Weights of a small transformer language model: 3 heads of 64, no biases in attention or MLP.
MLP neurons of a small language model. Each row is named by its layer, matrix (gate and up: input weights; down: output weights) and neuron, and shows model dimensions 32-127. Each number is 200 + 40 x the weight over its row's rms, rounded and kept within 0 to 999. A neuron's up and down rows have the sign that makes its largest values positive.
After each neuron's rows, "fires on" lists the tokens most often at its 100 highest values on Wikipedia text that the model never trained on.

L3.gate374,284,206,134,199,210,180,147,192,131,154,258,175,193,181,264,208,180,241,177,276,109,219,172,279,257,214,128,161,294,165,230,174,191,205,110,251,187,210,106,182,192,161,233,220,261,86,129,226,270,259,209,167,198,232,233,246,234,207,222,192,241,221,184,224,234,198,163,185,245,193,206,169,203,202,263,173,204,207,282,192,217,153,210,178,227,210,256,182,199,251,230,157,170,221,231,111
L3.up374,202,235,299,148,179,172,208,199,136,149,226,116,205,194,241,239,207,116,142,247,179,197,222,165,252,197,197,202,226,223,248,271,200,169,171,189,191,179,273,141,174,218,279,230,217,187,204,192,240,191,126,196,192,161,219,186,146,113,204,190,232,187,192,138,220,159,209,211,296,176,180,286,254,199,295,208,264,164,208,206,145,163,223,228,214,248,196,175,162,150,262,175,281,258,203,242
L3.down374,136,279,167,149,236,236,206,214,179,221,217,128,182,187,240,195,162,178,205,238,204,233,234,96,194,188,174,206,194,217,168,152,237,245,182,191,218,217,190,213,247,173,166,212,159,204,208,230,166,183,213,175,126,150,155,239,145,309,240,227,155,189,235,119,207,224,190,174,277,163,217,186,249,216,166,213,139,173,192,216,182,249,133,279,208,181,248,209,184,219,168,174,264,206,254,168
fires on: " (", "—", " –", " such", " -"

L7.gate437,236,246,219,204,202,256,190,179,203,116,189,170,239,216,202,211,186,174,228,115,232,160,219,187,207,237,156,149,218,190,162,161,138,76,204,249,175,226,129,249,181,211,203,319,190,176,198,248,228,198,210,174,210,153,168,228,183,211,246,220,225,125,239,226,225,169,182,170,166,88,185,134,218,214,159,149,163,217,201,157,219,238,199,222,210,177,221,196,190,164,194,175,227,219,181,230
L7.up437,240,177,182,171,232,186,215,165,178,227,190,237,189,157,127,198,138,190,177,189,157,150,179,309,195,236,207,179,250,262,152,226,164,201,118,193,113,250,221,160,177,214,196,275,192,142,242,165,155,231,255,234,240,173,198,151,207,194,259,237,233,252,223,208,171,211,95,241,205,184,198,234,237,210,251,172,252,226,261,199,215,204,219,279,214,153,249,225,160,167,172,236,189,182,155,258
L7.down437,187,229,201,184,204,304,184,233,178,215,278,200,236,196,115,206,197,116,198,150,179,185,248,214,161,235,210,219,213,204,118,244,244,197,160,212,132,222,220,215,158,251,93,196,168,224,231,194,199,213,154,167,141,188,143,175,184,141,203,197,213,185,154,155,196,192,201,207,193,187,147,214,256,162,159,202,151,222,197,222,204,173,196,164,229,148,267,184,199,279,253,188,154,140,189,170
fires on: " ", " or", "'s", " and", " the", " ("

L7.gate312,189,148,246,221,241,187,180,212,324,248,224,169,196,243,208,237,163,270,183,201,176,242,228,227,139,142,179,204,170,145,224,188,204,255,170,225,232,159,222,147,217,143,195,310,215,184,172,199,212,227,244,235,173,285,178,215,191,224,170,224,265,188,206,226,161,200,206,217,295,184,205,178,210,269,174,209,186,227,219,246,195,202,228,152,235,160,238,193,180,175,204,222,249,253,141,235
L7.up312,242,114,200,263,164,195,169,205,171,146,229,208,333,187,195,236,204,144,173,218,171,204,205,235,230,174,248,173,194,128,178,169,231,202,221,183,169,220,226,64,231,216,194,179,224,180,219,183,180,181,174,274,169,236,275,215,186,165,141,196,204,253,213,244,181,235,162,208,247,212,218,197,186,198,207,204,164,202,214,120,156,242,191,167,201,169,180,229,106,237,226,145,252,162,241,194
L7.down312,249,258,159,200,179,173,178,167,181,214,171,183,207,195,236,149,243,232,157,179,174,191,240,159,166,146,157,214,236,227,234,182,172,249,186,211,226,164,175,289,160,162,204,178,264,225,213,229,208,154,135,198,180,241,208,211,227,206,215,191,187,185,203,181,193,164,182,239,193,127,256,203,173,165,135,219,134,194,200,246,186,186,161,121,191,216,245,140,128,150,219,135,246,115,183,189
fires on: " |", ".", " "

L10.gate394,234,192,169,207,245,151,149,203,203,133,201,177,214,174,230,236,197,212,270,110,189,130,183,228,148,184,174,154,214,184,160,184,193,159,177,200,204,256,204,239,210,162,134,274,222,161,159,222,240,227,175,197,228,187,200,138,219,246,180,253,157,127,208,109,138,246,178,269,149,267,246,209,144,244,189,155,157,162,162,220,260,146,219,186,225,197,186,179,225,192,203,200,175,155,181,163
L10.up394,205,264,223,217,153,224,261,212,165,207,275,155,159,131,164,232,167,169,163,200,159,130,168,196,173,126,239,201,203,206,246,175,164,247,200,135,178,250,250,260,158,295,226,182,165,211,232,159,177,189,244,179,157,274,233,225,167,184,216,126,200,191,199,173,226,221,194,130,205,210,137,204,180,229,190,197,306,184,275,203,176,183,132,252,232,192,190,204,211,147,166,179,223,171,185,177
L10.down394,242,229,256,210,188,155,270,218,241,217,292,221,313,219,247,260,201,248,214,202,151,197,203,202,178,192,168,244,151,262,198,185,183,175,209,221,164,207,206,173,192,201,247,172,209,201,251,134,177,195,260,248,215,141,132,256,173,85,182,197,216,210,242,206,186,83,230,210,187,214,154,173,200,265,232,188,212,173,170,174,213,192,171,156,146,159,275,163,183,245,227,174,233,170,245,162
fires on: " was", " is", " were", " be", " are", ":"

L7.gate264,148,241,247,220,205,138,196,184,220,156,199,162,275,104,140,217,147,203,188,124,232,131,237,196,144,236,99,165,223,236,175,120,147,200,206,216,221,250,265,211,208,174,227,184,166,194,219,168,186,179,162,232,180,246,225,205,196,232,148,209,296,234,241,192,192,234,229,182,187,192,180,210,145,189,229,269,223,162,143,216,180,149,205,204,262,136,196,183,151,188,161,224,191,118,194,216
L7.up264,185,189,254,173,182,182,204,183,215,216,247,243,227,271,182,219,168,200,197,135,186,194,214,232,141,286,147,173,195,281,186,208,224,180,228,195,196,186,212,186,217,195,171,193,139,136,226,147,194,209,199,234,215,267,217,265,169,217,246,160,201,208,223,119,156,216,248,253,196,192,153,211,213,222,230,186,115,168,192,197,168,184,173,239,221,204,151,207,145,237,219,221,217,213,227,213
L7.down264,223,138,140,120,179,211,194,226,165,187,198,229,213,202,207,240,247,170,229,251,171,197,223,143,199,205,141,239,136,178,258,138,210,257,232,160,276,188,193,170,225,205,94,150,167,195,230,197,194,176,282,129,124,169,191,187,204,206,204,174,209,165,193,217,208,278,158,225,261,227,270,231,216,191,231,228,134,154,192,173,237,237,167,207,275,271,222,247,174,205,185,247,111,199,311,195
fires on: " (", " ", " =\n\n", ")\n\n", " the"

L2.gate552,236,208,161,141,272,147,185,176,215,193,182,150,167,227,197,231,225,199,289,148,123,148,182,241,238,187,160,288,185,228,157,148,230,220,166,202,180,119,212,201,288,186,168,251,190,250,201,191,159,252,171,205,206,150,160,264,151,128,192,234,126,205,159,158,253,89,265,224,217,163,134,189,140,266,180,232,162,170,236,201,243,173,243,200,169,237,171,213,170,212,246,138,226,174,195,221
L2.up552,196,151,207,184,183,155,223,150,162,180,120,173,226,197,210,113,176,220,199,213,140,170,157,252,187,82,209,223,176,153,224,147,209,146,207,170,190,191,230,177,205,257,221,221,164,291,175,222,152,148,149,179,132,199,231,236,237,242,225,209,196,167,160,222,203,204,300,144,172,194,210,128,156,272,146,204,199,219,246,239,202,172,122,158,167,234,194,134,190,252,253,218,230,217,196,150
L2.down552,233,208,224,180,181,149,211,127,213,213,219,91,177,147,196,180,188,210,254,213,133,194,216,229,189,205,190,223,185,182,220,158,186,185,237,271,220,174,207,184,238,278,221,210,214,270,165,274,213,146,192,242,262,238,194,254,291,170,209,266,244,243,236,121,131,227,226,176,172,246,182,215,140,248,214,222,221,183,178,193,191,208,255,240,217,281,175,192,213,175,213,199,178,194,203,248
fires on: ".", "|", " place", "\"", "st", "\n"

L10.gate377,163,142,169,261,177,197,202,277,190,144,169,94,238,144,188,190,154,132,259,182,114,138,150,251,193,220,175,171,178,176,190,160,258,172,234,201,167,175,173,228,230,217,207,237,212,257,231,165,149,298,208,156,143,164,190,240,182,204,225,197,162,247,186,145,130,149,260,198,213,162,199,132,183,168,225,183,226,155,242,239,178,238,220,216,158,151,225,168,211,246,137,115,229,153,154,283
L10.up377,199,181,206,118,207,215,157,250,210,219,116,149,243,181,179,141,155,153,250,221,204,158,152,220,236,149,226,212,163,181,205,195,203,213,181,234,196,158,198,231,199,178,184,197,196,308,180,185,223,210,145,222,196,224,260,223,234,214,197,240,177,202,178,252,166,160,197,200,186,144,193,199,178,192,232,162,207,287,187,288,197,246,235,235,281,147,232,166,246,151,198,141,245,238,158,154
L10.down377,189,305,279,247,145,136,164,196,178,197,214,173,184,161,175,233,208,186,253,236,199,239,180,216,257,247,206,187,170,211,252,188,170,222,234,216,185,256,158,182,171,248,183,138,169,183,246,203,195,221,256,150,184,183,198,228,258,194,198,183,216,237,197,228,156,206,216,206,218,174,219,163,170,237,220,173,221,180,156,189,242,212,292,190,144,141,187,211,292,256,235,157,260,174,219,138
fires on: " \"", "'", "\n", "\""

L6.gate314,207,301,199,157,225,270,203,241,116,248,144,186,254,189,266,204,181,145,187,264,146,157,257,216,191,254,160,191,205,264,208,234,259,190,176,274,186,185,153,180,94,215,213,158,249,190,165,224,165,258,197,195,250,201,237,164,238,237,176,218,187,187,139,155,229,215,212,186,181,274,251,268,110,253,204,173,120,164,216,215,153,200,211,241,211,203,164,256,191,187,184,196,239,200,164,172
L6.up314,243,196,190,242,321,188,250,223,236,179,177,194,220,188,182,194,112,213,157,230,194,110,202,131,202,224,143,200,153,258,156,149,204,229,159,141,205,175,170,199,185,221,131,149,231,290,211,210,193,188,264,155,212,182,173,277,182,244,213,139,192,194,168,183,196,199,199,181,141,237,228,195,188,224,211,210,135,276,209,199,230,159,275,177,180,190,189,189,243,251,150,215,176,159,256,160
L6.down314,112,221,145,178,206,153,242,149,207,155,207,183,177,217,165,203,241,215,231,259,206,183,195,239,139,185,188,130,150,198,176,134,147,201,220,122,278,259,168,158,281,227,259,226,228,170,226,205,185,115,225,218,166,169,186,173,151,220,227,191,162,124,264,194,172,90,271,187,167,137,204,152,262,153,243,144,227,209,113,214,267,194,174,193,199,223,178,180,175,182,216,217,177,212,217,236
fires on: ",", " a", " was", " as", " or"

L4.gate464,206,234,293,243,241,207,261,281,259,180,188,209,115,216,181,218,166,288,211,173,160,229,171,193,132,162,118,156,235,170,213,83,199,200,141,198,257,267,211,217,157,227,158,159,241,224,132,236,185,241,196,273,216,185,203,148,204,219,203,291,216,214,217,221,234,184,317,164,162,201,191,180,213,174,157,191,268,196,230,185,137,193,170,198,98,169,204,283,188,227,125,191,165,167,218,177
L4.up464,192,170,156,184,189,180,156,231,198,154,263,132,174,217,153,222,166,178,202,141,232,219,154,152,189,167,250,200,223,147,220,242,240,231,135,213,245,245,180,143,234,176,180,257,182,241,233,179,194,269,216,216,228,180,225,150,233,286,168,257,128,173,228,209,230,179,245,250,167,205,213,199,220,181,188,202,149,233,193,178,185,263,171,194,132,253,133,258,184,267,157,73,188,208,150,211
L4.down464,238,196,190,217,233,216,210,165,291,173,196,232,175,257,97,190,110,212,164,270,254,215,200,152,184,144,69,156,194,295,179,240,220,219,197,225,168,160,183,177,176,235,215,198,184,128,191,285,204,199,295,246,168,189,168,243,186,165,229,252,224,259,199,128,285,178,192,199,200,228,153,200,228,244,191,162,218,235,174,157,194,291,163,219,157,265,190,242,193,200,203,209,248,247,212,180
fires on: "R", "Z", "K", "ik", "gl"

L6.gate622,202,215,261,222,149,244,225,192,220,192,195,163,198,222,218,173,221,222,170,176,194,256,238,188,147,132,179,247,218,217,148,205,126,231,157,202,167,239,159,247,187,236,153,144,242,200,200,199,177,160,229,220,162,120,159,226,181,242,268,211,240,247,259,239,175,179,197,186,173,253,243,204,269,186,178,142,166,196,213,232,166,189,142,235,155,268,188,200,219,217,204,260,108,218,183,218
L6.up622,255,226,281,229,193,205,170,207,245,200,251,237,188,204,212,206,264,235,135,230,169,181,188,200,234,286,192,212,175,174,171,178,192,174,76,220,166,158,213,187,182,186,146,174,158,281,206,224,189,254,251,205,86,149,164,249,119,233,191,247,187,208,176,190,158,148,225,248,197,231,251,148,263,215,233,109,183,229,188,229,211,240,146,181,219,256,146,246,132,209,257,222,223,238,120,228
L6.down622,178,156,231,199,171,207,219,253,232,194,198,203,249,214,156,244,211,229,185,122,187,182,206,246,146,168,203,182,232,112,197,156,253,180,187,316,139,170,244,244,196,238,140,152,207,175,143,156,193,230,243,197,208,176,139,201,182,162,269,244,201,199,216,263,180,118,171,220,191,246,145,132,232,179,138,164,178,142,151,224,214,216,157,280,222,207,151,262,171,259,193,231,159,221,232,137
fires on: "v", " M", "i", "ok", "og"

L10.gate176,204,289,190,182,164,202,186,286,225,234,156,194,191,168,237,227,152,191,169,197,139,198,180,188,162,268,195,195,176,207,181,222,207,199,159,234,172,162,169,221,118,188,199,244,265,213,248,266,306,218,136,174,294,219,217,208,193,205,221,204,211,233,250,155,268,99,175,131,180,153,202,249,262,225,206,156,139,168,193,168,181,210,162,295,111,215,154,172,236,232,236,162,257,150,241,224
L10.up176,137,179,212,177,201,267,204,168,244,238,141,241,186,157,211,192,165,229,165,162,199,178,199,222,203,227,220,187,199,224,177,224,168,182,162,205,216,201,227,188,166,179,116,134,198,205,232,189,216,176,286,187,181,192,217,226,208,171,226,229,216,196,157,182,172,218,234,184,230,158,185,159,197,228,190,217,167,276,226,209,170,172,222,235,110,234,166,202,218,223,160,278,179,268,170,256
L10.down176,145,218,151,174,111,167,207,213,247,209,194,127,190,230,152,127,217,199,205,191,223,196,224,154,77,204,255,151,173,154,169,218,197,177,217,209,209,209,202,176,173,176,211,285,209,229,235,243,109,204,172,206,177,204,175,221,187,148,205,185,199,218,186,211,136,249,263,168,195,174,192,236,218,199,218,230,271,237,275,184,175,189,125,283,264,223,225,133,163,260,194,160,165,180,233,174
fires on: ",", " a", " Sh", "-year", " contract", " signed"

L6.gate403,153,158,229,194,220,174,200,217,238,203,244,125,197,172,213,164,269,152,205,208,156,189,199,202,206,200,234,214,188,180,225,130,236,207,183,142,196,115,255,215,191,229,207,203,231,135,171,241,195,200,223,265,260,221,143,152,303,271,171,161,285,162,147,202,198,151,236,220,219,134,183,192,231,157,255,229,175,179,234,221,200,263,235,225,172,154,184,132,115,250,205,232,117,155,218,171
L6.up403,186,185,189,233,202,123,195,226,180,190,175,218,199,200,301,230,267,208,193,196,143,221,220,223,204,194,224,227,110,250,194,196,171,227,194,206,186,238,243,214,183,266,105,141,152,197,215,171,242,229,159,198,180,251,197,222,136,193,131,271,209,191,288,208,222,167,166,220,233,155,104,247,204,276,174,185,161,197,215,213,194,196,205,249,156,180,153,176,141,208,176,207,217,159,267,165
L6.down403,205,247,157,186,168,209,164,164,231,225,211,238,156,176,171,202,277,220,158,229,174,183,158,214,220,222,258,218,268,173,159,164,252,186,183,254,186,193,365,231,226,218,229,143,178,275,208,165,199,227,203,307,186,163,174,177,168,176,228,269,151,143,255,105,181,223,127,120,246,234,251,217,227,256,187,175,133,172,163,227,164,264,246,193,202,222,213,184,143,176,174,182,223,173,254,245
fires on: " |", " in", "v", "in", "p"

L6.gate519,129,253,116,231,191,138,199,333,147,140,254,133,239,237,252,229,232,159,184,211,227,254,131,172,261,185,127,207,193,177,224,132,192,184,190,241,250,182,206,167,316,163,176,243,214,192,189,258,195,202,209,192,263,200,247,200,161,252,233,177,233,124,205,159,210,141,255,171,214,189,190,252,147,204,227,227,137,264,209,201,285,138,265,174,204,212,156,266,183,192,204,180,182,238,190,171
L6.up519,223,155,310,230,136,229,161,233,254,260,170,167,219,272,205,210,254,182,129,192,115,240,197,149,184,181,195,193,237,254,201,216,229,174,193,152,137,216,195,120,230,175,212,175,248,235,219,163,153,149,117,250,230,218,187,219,191,239,246,256,244,242,162,254,223,159,102,158,249,224,235,225,242,281,172,136,256,187,215,254,247,155,217,178,263,195,189,157,193,243,175,235,151,220,165,185
L6.down519,244,201,234,127,249,208,222,199,263,213,174,234,153,132,205,143,149,237,215,185,161,308,137,170,255,176,174,186,181,205,206,139,195,99,289,175,231,181,150,224,178,260,224,295,200,168,208,197,201,178,175,155,135,222,138,136,185,285,154,238,225,194,246,233,117,168,175,216,194,277,140,193,201,176,171,195,144,201,177,184,227,263,247,214,225,211,156,253,180,232,190,192,247,186,196,200
fires on: " or", " –", " and", " but", " -"

L10.gate560,259,165,164,183,201,224,201,175,286,161,207,214,264,150,218,218,188,188,232,244,175,85,215,222,174,199,195,227,238,132,95,221,218,209,171,251,177,204,236,197,166,259,196,212,229,170,102,166,205,139,201,196,125,195,228,203,202,305,208,130,242,238,136,186,269,202,198,240,180,299,199,257,178,278,207,170,127,236,157,144,181,175,240,209,155,216,271,246,194,187,152,235,136,235,160,206
L10.up560,267,249,164,180,187,232,254,196,247,192,200,196,216,143,219,245,270,219,200,208,158,187,236,205,227,197,260,255,248,194,172,191,260,213,208,216,155,132,192,194,201,255,174,122,154,172,212,189,205,176,200,272,169,110,172,255,160,226,220,171,195,202,206,203,204,220,159,218,218,256,173,186,172,177,207,213,212,231,204,208,179,183,230,260,242,256,267,191,123,250,142,179,180,223,206,213
L10.down560,188,145,161,179,212,266,236,214,176,230,194,206,278,209,156,151,248,142,216,305,200,122,259,208,186,155,254,213,206,237,240,153,208,205,273,219,144,235,147,170,229,214,111,158,150,222,211,178,248,181,206,211,144,248,191,245,221,190,270,206,280,217,203,186,153,132,187,247,288,173,216,193,190,177,215,200,135,241,173,234,187,190,152,209,189,220,268,101,219,212,221,253,247,160,238,260
fires on: " M"

L10.gate312,168,172,205,252,224,172,197,281,201,204,215,196,138,240,252,193,133,190,206,147,184,222,167,125,178,217,200,170,85,234,156,224,180,226,107,219,201,284,199,172,217,200,254,156,269,189,331,139,179,206,253,207,188,204,104,285,191,228,189,168,258,217,262,168,197,215,267,175,269,137,258,222,190,161,232,147,262,135,182,206,217,217,197,155,91,159,213,249,208,179,164,191,218,217,168,297
L10.up312,211,187,222,129,169,235,199,215,205,237,213,202,198,264,191,183,231,259,219,152,218,161,113,164,163,148,187,193,155,250,238,271,209,217,142,149,194,250,310,196,202,242,215,189,195,183,227,187,276,181,209,186,152,232,115,217,171,223,209,153,159,237,171,210,212,221,141,229,190,95,178,222,157,240,169,166,234,179,206,202,244,128,222,147,154,91,203,246,188,111,246,183,165,226,155,177
L10.down312,196,121,185,226,187,210,157,186,219,257,211,185,170,219,228,179,239,194,284,131,186,226,215,114,156,213,210,259,216,238,185,165,241,226,127,183,185,158,258,136,143,239,188,209,170,178,201,168,234,198,232,213,183,265,111,158,244,137,247,172,236,185,241,121,193,214,209,156,216,180,183,170,251,176,139,178,157,175,202,238,184,196,234,144,174,182,194,219,200,212,178,213,227,194,226,142
fires on: "C", "c", "-c", " C", " unc", " |"

L2.gate36,208,231,197,188,196,266,189,234,172,210,200,105,195,126,181,208,193,235,181,169,166,237,248,169,230,187,209,187,244,248,240,177,189,244,222,175,133,253,215,191,177,214,123,133,206,136,203,283,199,205,218,192,247,174,237,211,133,192,129,137,280,149,244,199,219,209,272,224,187,250,230,233,238,217,213,218,303,224,201,236,206,186,194,244,191,195,172,210,152,162,186,220,168,227,219,65
L2.up36,174,231,180,171,167,252,153,218,68,178,179,216,240,134,171,210,235,177,202,247,246,192,296,153,206,211,254,207,309,244,133,245,198,273,172,271,146,254,214,213,226,234,199,195,196,265,205,216,166,220,177,184,233,183,186,151,208,230,254,136,251,239,198,187,148,204,255,170,225,204,282,296,250,185,131,213,186,235,168,220,170,210,198,214,178,153,240,221,156,163,145,192,180,183,235,195
L2.down36,219,111,208,187,222,196,180,232,194,159,155,208,163,170,235,248,221,110,261,162,170,224,177,235,216,126,203,183,188,189,151,158,211,161,142,226,136,207,214,173,284,168,184,200,193,246,219,209,178,146,166,116,216,153,85,193,181,221,266,190,119,206,224,206,222,190,188,207,179,183,235,150,205,137,130,200,202,130,186,217,220,105,216,144,177,195,155,256,183,257,237,256,196,226,244,173
fires on: " As", "op", "p", "As", "isc"

L6.gate607,198,134,233,250,223,250,215,242,237,190,237,135,240,192,226,200,228,247,242,204,255,199,166,147,203,252,270,246,190,267,172,261,204,276,177,167,250,243,173,201,135,219,204,212,212,212,286,217,174,207,202,197,234,230,126,206,159,235,255,155,263,148,211,209,157,168,194,245,190,234,167,180,172,194,214,218,195,142,211,242,212,209,178,234,102,183,179,229,168,196,160,122,204,224,172,211
L6.up607,189,180,203,262,185,267,209,201,259,206,207,237,121,146,199,188,137,189,253,168,269,222,218,230,212,148,273,180,228,239,241,185,198,228,204,274,215,221,184,184,112,266,264,221,219,150,207,209,260,236,130,155,267,180,160,268,193,251,191,167,183,143,240,207,222,224,271,124,198,213,181,245,183,148,216,182,129,112,174,259,273,254,252,155,132,168,200,270,222,195,111,190,173,191,209,226
L6.down607,163,79,223,246,218,194,168,227,218,244,233,219,241,176,212,159,171,203,207,140,195,265,198,157,238,249,231,196,161,245,102,226,216,206,91,193,209,228,246,181,232,188,217,244,218,189,270,210,168,210,169,187,252,180,187,278,217,155,219,231,191,160,293,209,168,246,220,186,276,196,203,212,131,193,231,153,160,125,181,178,197,242,178,224,165,182,211,156,191,268,69,142,153,229,224,250
fires on: "C", "c", "ic", "oc", "-c"

L6.gate281,203,231,210,287,193,150,181,307,221,252,246,124,263,163,286,166,233,245,242,233,159,197,129,223,209,197,146,218,150,189,154,161,188,219,183,184,240,280,197,236,196,201,232,198,209,157,178,217,245,161,162,216,255,192,200,213,272,205,235,189,259,192,219,257,167,202,202,144,197,182,246,91,217,240,167,133,190,235,169,236,206,230,123,181,267,239,193,250,199,238,172,164,223,247,272,148
L6.up281,193,165,304,174,171,194,218,202,226,279,162,160,235,141,259,228,216,185,170,168,130,204,217,162,268,204,209,290,239,179,266,180,202,255,230,136,126,205,239,227,162,228,188,155,240,208,217,227,227,151,187,233,197,164,157,215,271,223,183,138,210,245,251,202,175,215,195,175,233,193,191,207,226,240,169,172,200,201,113,245,152,119,203,279,134,221,201,136,207,203,233,202,204,223,203,211
L6.down281,169,253,135,224,234,253,204,241,229,201,177,164,250,213,213,186,163,163,200,241,191,184,167,207,231,279,266,169,199,213,258,202,159,196,175,215,247,139,208,133,238,217,152,227,234,193,167,199,193,177,155,211,208,234,215,256,194,97,207,149,142,222,195,126,205,158,203,270,208,179,250,136,208,191,210,274,163,202,285,213,251,229,152,196,145,194,217,244,167,247,227,141,166,179,264,211
fires on: " and", "|", " not", " or", " than", ","

L10.gate336,178,212,273,148,211,269,213,188,139,119,141,167,229,175,257,167,213,154,194,217,128,220,158,167,230,254,206,206,196,127,230,172,211,264,136,223,188,253,153,224,216,125,221,222,250,165,189,170,205,192,222,178,196,210,210,151,182,211,87,259,271,203,267,166,208,133,192,177,136,125,199,207,177,147,191,170,242,229,131,215,191,157,196,241,239,149,231,220,159,192,137,191,169,163,160,212
L10.up336,201,168,188,200,229,246,182,258,217,239,275,230,167,245,236,149,199,156,176,130,222,113,233,190,169,240,222,226,119,182,213,186,205,216,202,181,115,224,234,184,205,228,250,163,183,170,170,161,172,196,215,159,144,295,209,138,177,207,252,110,185,242,297,231,214,212,181,245,214,149,201,139,193,289,211,179,183,212,192,201,167,248,223,284,149,209,282,206,165,198,169,143,213,189,138,237
L10.down336,132,165,148,173,207,202,189,229,184,206,238,186,185,234,180,167,224,149,208,219,238,192,230,202,187,212,201,228,247,186,223,161,224,133,201,162,117,246,180,165,247,186,174,163,210,229,142,200,134,173,221,187,200,228,188,169,189,251,145,165,174,249,231,186,217,215,267,260,268,141,223,188,216,239,129,172,255,232,172,231,187,140,264,138,294,184,285,167,175,249,172,173,167,215,164,178
fires on: " |\n", " (", " =", " "

L2.gate410,287,239,188,191,278,218,204,185,165,152,188,115,211,230,206,251,231,231,249,133,178,204,189,223,116,241,144,219,245,179,161,174,189,259,217,218,156,179,208,256,241,91,179,207,195,239,218,243,215,222,224,194,126,202,184,139,195,195,276,218,192,269,200,174,196,206,183,225,171,192,252,198,191,235,215,191,265,210,160,301,208,197,259,233,173,164,193,256,167,233,187,206,202,238,172,182
L2.up410,191,233,152,211,198,182,232,86,186,166,194,230,162,181,173,210,204,224,214,123,297,150,188,173,202,167,157,193,235,175,149,165,221,184,268,196,291,280,194,173,200,217,212,264,204,192,213,155,143,208,196,163,189,244,183,245,191,201,130,192,253,176,225,190,222,168,275,209,237,226,195,235,182,227,166,179,203,156,243,173,285,263,178,216,186,217,261,221,224,201,190,202,169,198,170,223
L2.down410,241,212,247,121,223,196,135,209,202,129,143,244,181,230,233,211,113,174,186,174,149,140,210,106,248,229,159,137,164,205,206,235,199,185,114,235,147,239,168,147,264,171,206,157,215,246,264,177,178,218,163,177,209,222,131,178,142,217,250,174,227,111,182,226,173,163,247,233,240,196,235,213,269,132,246,208,194,189,168,173,137,178,197,212,200,182,265,182,170,244,169,220,243,227,183,154
fires on: ":", "qu", "ac", " be", " type", "am"

L6.gate381,219,159,215,193,347,184,223,214,184,154,207,212,230,214,267,245,236,216,205,167,213,215,192,273,205,216,276,188,205,185,264,230,169,202,161,204,260,183,199,157,202,200,241,286,156,207,187,182,186,173,237,228,213,235,144,222,187,215,157,182,188,249,149,175,229,193,204,162,247,276,227,203,198,209,205,266,214,288,207,154,114,172,256,226,156,160,186,221,193,167,135,236,230,215,169,315
L6.up381,230,184,120,208,254,168,241,232,266,231,245,200,249,219,157,191,178,132,174,230,176,252,218,154,221,185,152,137,232,221,208,255,246,131,190,234,207,209,215,154,236,233,205,199,241,181,260,293,223,220,318,183,265,233,147,254,232,153,160,222,201,201,105,218,248,223,163,159,259,199,248,275,158,150,179,153,196,270,163,146,224,181,176,258,137,198,249,220,236,241,205,186,201,296,210,175
L6.down381,228,270,186,167,213,155,223,106,175,223,156,165,200,219,211,182,187,207,221,238,221,200,140,233,216,188,266,280,192,278,165,219,187,134,169,173,225,163,191,229,141,166,218,117,214,210,180,206,178,178,192,153,151,169,172,191,203,186,213,174,200,182,156,185,209,169,183,236,117,208,237,213,158,219,249,198,201,148,170,182,222,164,178,221,217,251,221,196,229,184,131,155,234,203,187,197
fires on: ",", "\n", ".", " |", " place", " |\n"

L10.gate655,248,201,87,193,127,202,135,185,117,302,189,206,278,234,234,189,176,150,220,198,171,188,127,258,196,250,184,213,246,236,188,172,128,209,254,190,188,164,255,201,193,165,234,208,201,218,245,220,209,220,235,182,244,237,226,209,167,195,218,229,194,202,215,220,195,175,206,211,235,197,239,163,172,145,217,235,238,174,167,209,192,300,198,217,229,232,221,228,216,206,214,138,256,183,251,188
L10.up655,166,203,183,213,126,210,127,166,116,249,146,168,212,187,230,179,193,244,172,171,240,147,197,260,229,176,256,185,197,252,180,234,155,141,176,214,187,221,150,121,194,113,179,203,169,285,131,220,174,245,210,204,283,236,236,197,187,266,252,243,152,173,160,304,139,135,257,177,210,234,242,211,151,230,227,169,242,156,156,228,178,186,298,250,187,229,180,236,230,212,189,172,244,177,277,159
L10.down655,139,266,253,208,228,166,244,138,242,303,195,230,211,133,130,274,223,204,218,237,142,196,209,87,301,236,208,236,222,213,246,159,233,228,247,188,197,253,194,198,211,276,209,140,190,207,180,253,130,224,201,179,201,239,211,169,230,143,191,211,197,225,200,248,215,187,238,170,201,230,208,221,235,218,226,131,169,171,216,268,285,259,212,166,205,196,148,193,233,260,223,165,200,216,150,239
fires on: " \"", "\""